python train.py --num_hidden_layers=21 --hidden_size=192 --num_attention_heads=2 --num_key_value_heads=2 --head_dim=96 --intermediate_size=768 --vocab_size=1647 --hidden_act="relu" --norm="layernorm" --norm_place="pre" --norm_eps=1e-05 --positions="learned+rope" --rope_theta=10000.0 --rope_fraction=1.0 --qk_norm=false --attn_scale=0.102 --bias="all" --tie_word_embeddings=true --parallel_block=false --init="normal" --init_std_qkv=0.0361 --init_std_o=0.00558 --init_std_up=0.0361 --init_std_down=0.00278 --optimizer="muon_variant" --learning_rate=0.0133 --lr_mult_qkv=0.5 --lr_mult_o=3.0 --lr_mult_down=3.0 --beta1=0.95 --lr_head=0.0037 --max_grad_norm=1.0 --warmup_steps=200 --schedule="wsd" --decay_fraction=0.63 --decay_shape="linear" --final_lr_fraction=0.0 --batch_tokens=[16384, 32768, 65536] --max_seq_len=1024 --doc_mask=false --z_loss=0.0001 --train_tokens=305200000 --max_steps=9631 --dataset="wikipedia_en"
MLP neurons of a small language model. Each row is named by its layer, matrix (down: output weights) and neuron, and shows model dimensions 80-143. Each number is 128 + 32 x the weight over its row's rms, rounded and kept within 0 to 255.
After each neuron's rows, "fires before" lists the tokens most often just after its 100 highest values on Wikipedia text that the model never trained on. A number after a token or word is its count.

L7.down200 [153 111 118  81 138 184 140 146 215 128 121 140 148 101  85  98 123 134  74 152 136  83 159 139  87 105  97 118 121 148 113  97  63 146  74 144 123 162 139 152  97 136 125 147 146  98 116 172  99  65  93 116 122 104 138 120 124  71 123 139 150 148 190 108]
fires before: "ies" 13, "ation" 11, "u" 10, "ed" 10, "ent" 5, "ents" 5

L16.down24 [153 104 130 152  69  63 137 107 111 107 121 130 140  85  88 132  61 138 119 144 149  38 135 128 162 103 105 167  85  82 155 168 135 107 155 135 117 132  91 135 146 125 189 136 161 101 124 149  98 145 115 166 105 107 149 171 157 139 131  62 104 134 141 148]
fires before: "ed" 18, "es" 14, "9" 11, "e" 10, "hed" 5

L10.down142 [148 170 130 134 139 158 129 155 122 171 137 143 201 123 125 141 110 161 127 162 121 164 144 118 146  91 121 179 111 137 136  94 119 129  71 119  80 121 154 147  62 116  97 169 127 155 129 141  62  85 115 211  97 100 122 116 125 130 106 127  51 151 137 115]
fires before: "s" 12, "ies" 10, "y" 9, "ied" 8, "ents" 6, "io" 5

L13.down24 [ 91 171 156 153  79 151 139 141 152 195 126 143 178  89 113 122 138 148 150  93  86 118 122 131 105 161 148 175  94 118 118 180 139 112 140 127 101  85 148 109 116 123 124 113 134 113  83 131  92 150 137 182 175 102 101 147 174  75 134 142 114 112 123 156]
fires before: " (" 19, "," 17, " was" 9, ")" 5

L3.down667 [116 105  73 171  85 113  68 111 105  86 118 108 151 182  92 101 145 173 114 123  94 142 112 139 102  87 125 181  93 174 141  46 142 153 100 100 159 114 133  84 140 183 130 124 161 105 111 135 185 101 104 115 143 136 115 166  93 128 133 146 186 134 135 133]
fires before: "-" 33, "|" 7, " R" 5, " D" 4, "|---|---" 4, "|---|---|---|---" 4

L18.down159 [172  90  83 180 120 180 117 106  61 159 166  35 158 113 118 125 103 108 144 172 136  90 126 137 121 141 135  91  85 151 135 122 122 158  60 176 103 124  48 135  91 134 139 140 157  79 100 126 147  97 189 164 143 141 161 160 186 164 102 158  81 101 130 158]
fires before: " |" 41, "–" 16, "-" 15, ";" 14

L2.down717 [138  95  83  83 139  72 137  94 149 135  97 163 141 151 130 126 118 140  69 167  98 141 150 112 159 128 115  87 121 139 104 136 113  96 112 160 103 113 112 167  77 145  98 162 117  70  83 200  78 131 150  96 210 123  95 143 129 146 150 157 108 134 160 151]
fires before: "l" 18, "ro" 13, "oin" 12, "e" 11, " the" 8

L5.down514 [151 147 136 150 119  87 103 110  70 146 129 134 139 124 105 150 115 148 121 109  98  58  36 171 153 132 119 147 178 161 110 134  99 145  72 103 120 107 138 148 136  85 109 151 109  83 125 110 133 124 122 121 118 180 137 204 107 112  75 151  93 146 139 166]
fires before: "ered" 15, "ual" 12, "ing" 11, "es" 10, "er" 6

L18.down8 [ 71 114 106 107 104 125 123 228 159 137 161  98 110 150  52 137 118 135 130 128 179 119 161 143 115 120  77 199 145 153 140 102 110 120 118 112 159 116 148  98  83 140 140 124  93 124 124 164 123  86 111 183 125 122 139 140 104 164 133 117 140 101 174 123]
fires before: "9" 87, "ing" 6

L2.down171 [206 147 126  71 107 179 105  65 178  87  99 108 117 167  61 131 167 104 109 166  95 203 123 157 146 124 169 116  92 104 107  79 124 173 114 123 116  65 104 130 199 113 146 168 132  86  97 117 133 155  91 124 142  94 111 125 154  83 156 130 143 160 116 161]
fires before: "-" 20, " been" 15, " a" 11, " f" 4

L2.down569 [149 151 137 174  98  89 151 129 115 153  93 146 112  48 162 182 117 131  72 136 157 186 103 150  92 119  76 156 106 170 146 169 143 139  92 135  91 133 112 149 147 120 131  82 175 150 139 166  93  86 115 144 119 119 182 121 117  71  89 101  72 153 138 109]
fires before: "ed" 28, "e" 16, "id" 10, "ided" 6, "ide" 5, "es" 4

L12.down213 [ 91 126 143  80  99 165 113  72 134  95  85 135 193  96 135 110 165 121 136 116  95 134 175 143  68 189  46  61  88 149 137 164 105 148 127 138 127 179 124  63 144 131 168 115 150 107 106 160 107 123  88 126 128 103 176 153 106 128 158 184 121 168 154 128]
fires before: " in" 17, " by" 9, " on" 8, " of" 7, "ed" 6, ":" 4

L16.down149 [103  75  71 117 109 161 168 122 118 148  90 132 138 107 170 125 134 159 120 159 131 135 199 111 100  83 115 127 144 146 117  73  94 147 113  85 117 141 108  64 149 170 120 125 219  85 126 140 116 143 156 143 124 112 100 100 145  74  76 158 122 176 148 162]
fires before: "ed" 22, "b" 9, "e" 8, "mer" 6, "ten" 6, "er" 5

L2.down739 [116 174  52 148  80 110 128 108 151 116 115 174 159 134 118 122 103  84 118 158 137 176 177 112 140 133 167 208 155 137 170 186 107 150 120 140 166 144 136 141 127 105 138 162 141  93  69 128 141 158 154 121 107 158 147 144 119 166 113 133 166 114 131 130]
fires before: "ed" 19, "e" 16, "est" 13, "rib" 10, "ol" 9

L2.down450 [123 176 138 146 115 132 131 164  95 101 155 148 157 139 102 124 160 127  70  61 100 147 125 211 114  45 153 118 140 131 110  71  43 125  85 126 136 154 153 130 157 156 112  62 128 147 114 124 200 146  86 160 147 101 152 164 128 123 112 176 149  99 187  67]
fires before: " the" 15, "ing" 11, "for" 8, "i" 7, "form" 6, "ings" 4

L8.down73 [152  81  90 109  99 146  88 134 143  66 110 133 207 164 186 118 177 113 151 117 108 103 136 133 118 139 131 159 156 129 134  67  81 139 108  80  77 136 171 109 107 103 101 182 114  72 138 181 118 144 175 114 121 113 132 132 134 185  78 185 128 140 176 114]
fires before: "ia" 15, "i" 13, "ina" 12, "a" 11, "ag" 5

L18.down53 [101 132 205 137 145  58 123 114 142 169 105 100 147 153 129 121 106 164  74 135 189  93 136 126 169  66 122 112  75 198 117  49 194 113 142  75 194  68 138  79 134 171 171 148 155 109  91 150 140 150 102 104 150  83 175 125  65 157 143 124 151 137 144 119]
fires before: " " 44, "-" 21, "1" 4, " of" 4

L18.down229 [ 93 140 127 105 119 141 146 105 144 118 105  75 112  89 146 126 154  90 142 181 141 197 108  79 113 105 120 161 100 154 136 145 188 128 126 131 142 114  88  71 123 164 185 105 151 125 141 206 188 154 168 122  66 120 154 155 108  99 138 102 145 156  67 128]
fires before: " |" 34, " to" 12, "th" 5, "3" 5, "2" 4, "y" 4

L16.down282 [124 134 147  99 152  90 151 108 111 145 210  80  98 132 184 169 146 139 169  79 111 130 113 138 111 145 110 155 150 117 185 121  81  77 145 162 105 168 127  86 105  95 112 135 130 148  97 103 158 120 116 169  88 103 124 146 151 107 165 207 128 123 116  96]
fires before: "i" 26, "a" 23, "us" 7

L3.down107 [207  82 101 195  74  85 129 109  95 120 143 103 235 138 103 146 146 181 161 121  82 173 108 121 172  99 131 111  66 167 154  92 190  96  87 175 131 130 132 157 156 151 141 135 108 123 113 155 118 165 102 159 110 100 170  91 111 139 119  73 144 116 149 109]
fires before: "-" 41, "R" 5, "S" 5, "|" 4

L9.down730 [117 122 106 144  68  98 115 190 135 171 144 113 151  89 168 136 114 115  46 181 157 103 114 129 157 104 156 154 135 108 145 157  98 137 135 174 117 121 174  98  93 115 110 137 146 102 119 179 129 142 128 147 155 112  81 100  91 115  82 158 140 130 152 141]
fires before: "e" 19, "ed" 10, "ut" 8, "i" 7, "s" 7, "er" 6

L2.down518 [107 183  39  72 118  81 160 110 160 150 145 162 179 171 135 166 119 149 150 145  68 193 119 105 140 129 149 113 154  33 139 111 180  96  83 113  95 127 139  62 142 161  82 136 172 120 112 118 104 131 132 136 110 133 137 143 147 127 111 130 162  86 155 115]
fires before: "it" 26, "ission" 10, "on" 9, "un" 9, "and" 5

L16.down59 [131 102  79 188 101 128 179 133 122 148 134  77 146 119  92 112 109 131 103 120 150 101 127 142 134 140 104 117 133 138 119 107 151  79  90 114 136 132  70 115 127 219  80 136 127 196  73 139 178 175 104 153 155 152 134 123 105 143 164 169 172  72 187 178]
fires before: "ing" 33, "ed" 19, "at" 5

L16.down375 [158  89 142  87 125 169 105  94 130 135  83 104 151  92 146 120 170  93 112  98  96 132 139 130 161 133 107 118 137 137 115 135 135 104  89 187 180 116 123 131 152 100 152 126 178 162 112 164 141 154 116 180 180 122 110 145 163 104 155 111  28 112 120 148]
fires before: " of" 52, "." 9, "," 4

L3.down94 [106 142  97 120 218 121 145 170 124 116 104 154 143 135 116  89  99 147 128 184  72 179  83 128 109 122  85 122  94 143 106 156 136 142 154 138 123 112  59 174 118  82 138 118  84 129 125 165 146  65 117 115 177 160 143 153 168 111 101 149 113  90 169 141]
fires before: "-" 63, "e" 6

L2.down53 [113 147  66 102 122  99 157 184  86 164 132 132 140 147 126 136  85 144 132 156 102 111 167 142 111 101  95 141  97 155 101 161 141 138  90 136 115 137  97 159 201 216 113 116 170 188 170 147 167  96 174 168 124 152 148  75 144 137 127 153 103 130 114 109]
fires before: "ed" 30, "ition" 9, "ing" 8, "u" 7, "ued" 7, "ie" 6

L16.down533 [123 136 114 171 157 108 135  87 186 141 162  91 138 133 115 106 105 108 127 118 153 152 123  81 108 216 164 106 115  98 133  98 191 161  78 150 154 142 173 119 123  77 138 164 185 120 148  67 136 146 155 107 183  75  93  74 169 103 118 132 120 127 160 142]
fires before: " " 22, " A" 9, " C" 9, " M" 5, "\n\n" 4, " F" 4

L2.down581 [ 85  82  51 109 106  65 192  96  93 145 167 137 103 105 161  89 141 156 133 102  86 164 102 143 119 106  79 111 150 106 126 163 105 106 148  97 137 138  56 182  94 146  93 119 145 105 130 104 108 117 119 150 123  93  92 134 155 159 104 190 138 155 132 170]
fires before: " the" 45, "l" 7, " le" 4, "ri" 4, "t" 4

L3.down46 [164 101  33 101 132 174 130  90 106 158 129 168 113  92  99 143 112 122 101  99 139 151  78 136 177 135 130 148 118 109  84 167 128 152 129 151 168  98 123  93 223 161  68 181 165  78 145 130 132 140 178 118 184 160 126 148 170 151 117 151 122 125 137  97]
fires before: "ro" 23, "oin" 12, "l" 12, "e" 11

L18.down193 [135 111 139 140 133 146  87 131 155 128 188  81 129 115 109  98  66 151 157 139 157 108  70  95  87 167 140  90  70 147  89 103 162 150 109 120 105  51 125 102 131 121  88 101 138 137 100  91 187  54 135  93 155 136 171  79 171 129 113 136 103 159 169 109]
fires before: ":" 61, " |" 7

L3.down707 [169 120 123 157  91 146 177 123 113 123 161 102  98 136 107 158  77 138 131 129  86 157 133 105  83 122 127  66 167 123  84 175 131 118 121 138 137  90 110 171 125  97 107 152 132 182 145 131 184 141 147 116 160 119 134 151 127  83 178 206 133 135 110 108]
fires before: "lege" 14, "le" 14, "ina" 13, "um" 6, "a" 5, "ved" 5

L9.down330 [115 124 104 107 127 116 108  81 142 166 116 163 142 167 139  76 168 174  66  52 149 112  78 136 126  86  86 209 116 127  94 120 110 129 107 137 135  87 168 131 156 194  79 183  92 121 117 154 121  91 154 147 121 130 136 158 128  67 119 134  70 149 153 134]
fires before: "ing" 22, "es" 16, "ces" 9, "qu" 4, "her" 4

L13.down291 [106 152 192  81 159 155  75 131 107 173 118 180 145 143 178 137 106 133 120  71 100  98 126 197 145 140 138  79 104 118  84 128 125 125 184 148 107 151 181 164 158 133 153  88 200  81  68 130 112 130 118  94 112 125 128 206 184  60 134 141  64  99  91  81]
fires before: "," 31, "." 10, " and" 8, " in" 8, ".\n\n" 7, "\n" 5

L16.down445 [149 119 129 145 127 129 105 121 143 126 134  88 142 145 125  59  81 143 153 194 145 183 158 111  92 143 177 113 115 138  82 146 135 137 112 102 143 117 152 135 196 145 149  79 116 111 138  58 169 134 141 157  83 164 121  83  78 114 143 116 155 119 125  90]
fires before: "ia" 45, "ious" 15, "ian" 9, " |" 6

L13.down653 [108 153 143 141 130 158  46  76 148 125 128  81  85 121  76 146  77 135 106 136  99 136 159 127 142 154 108 118 118 169 166  96 198 169  44 192 141 124  79 150 167 131 123  98 173 113 180 117 120 111 167 125 111 149 119  98 165 144 159 156 151 132 139 152]
fires before: "-" 90

L18.down726 [199 125 130 159  94 217 176 138 169 132 195 184 160 130 177  75 120  90 145 128 113  88  85  96 136 158 113 116 144  75 171 159  91 153 113 100 150 140 149 136 157 152 179 143 131  52 155 160 143 179 126  68 100  95 135 114 119 102 169 107  95  97 151 147]
fires before: "u" 24, "i" 21, "a" 9, "o" 8

L9.down426 [ 71 107  75 100 111 145 171 171 134 143 171 170  88  95  76 125 117 105  95  48 112 118 151 104 138 138 104 149 155 167  95 104 110 141 110 123 150 172 127 142 116 204 132  86 101  86 120 178 101 108 137 112 207 146 150  80 128 163 109 187 126 126 102 122]
fires before: "te" 16, "ent" 14, "ick" 10, "ion" 5, "ely" 5, "ed" 4

L7.down688 [158  74  76 139 181 139 110 152 174  81 161 113 101 121 147 108  89 124 142  84 138 142 139  63  82 171  95 140  94 157 111 145  69 155 155 148 167 157 133 103 113 131  93 140 159  73 107 161 114  97 159 116  95 123  91 163 161 104 128 138 179 135 162 121]
fires before: "uk" 32, "a" 12, "il" 11, "z" 6, "l" 4, "ad" 4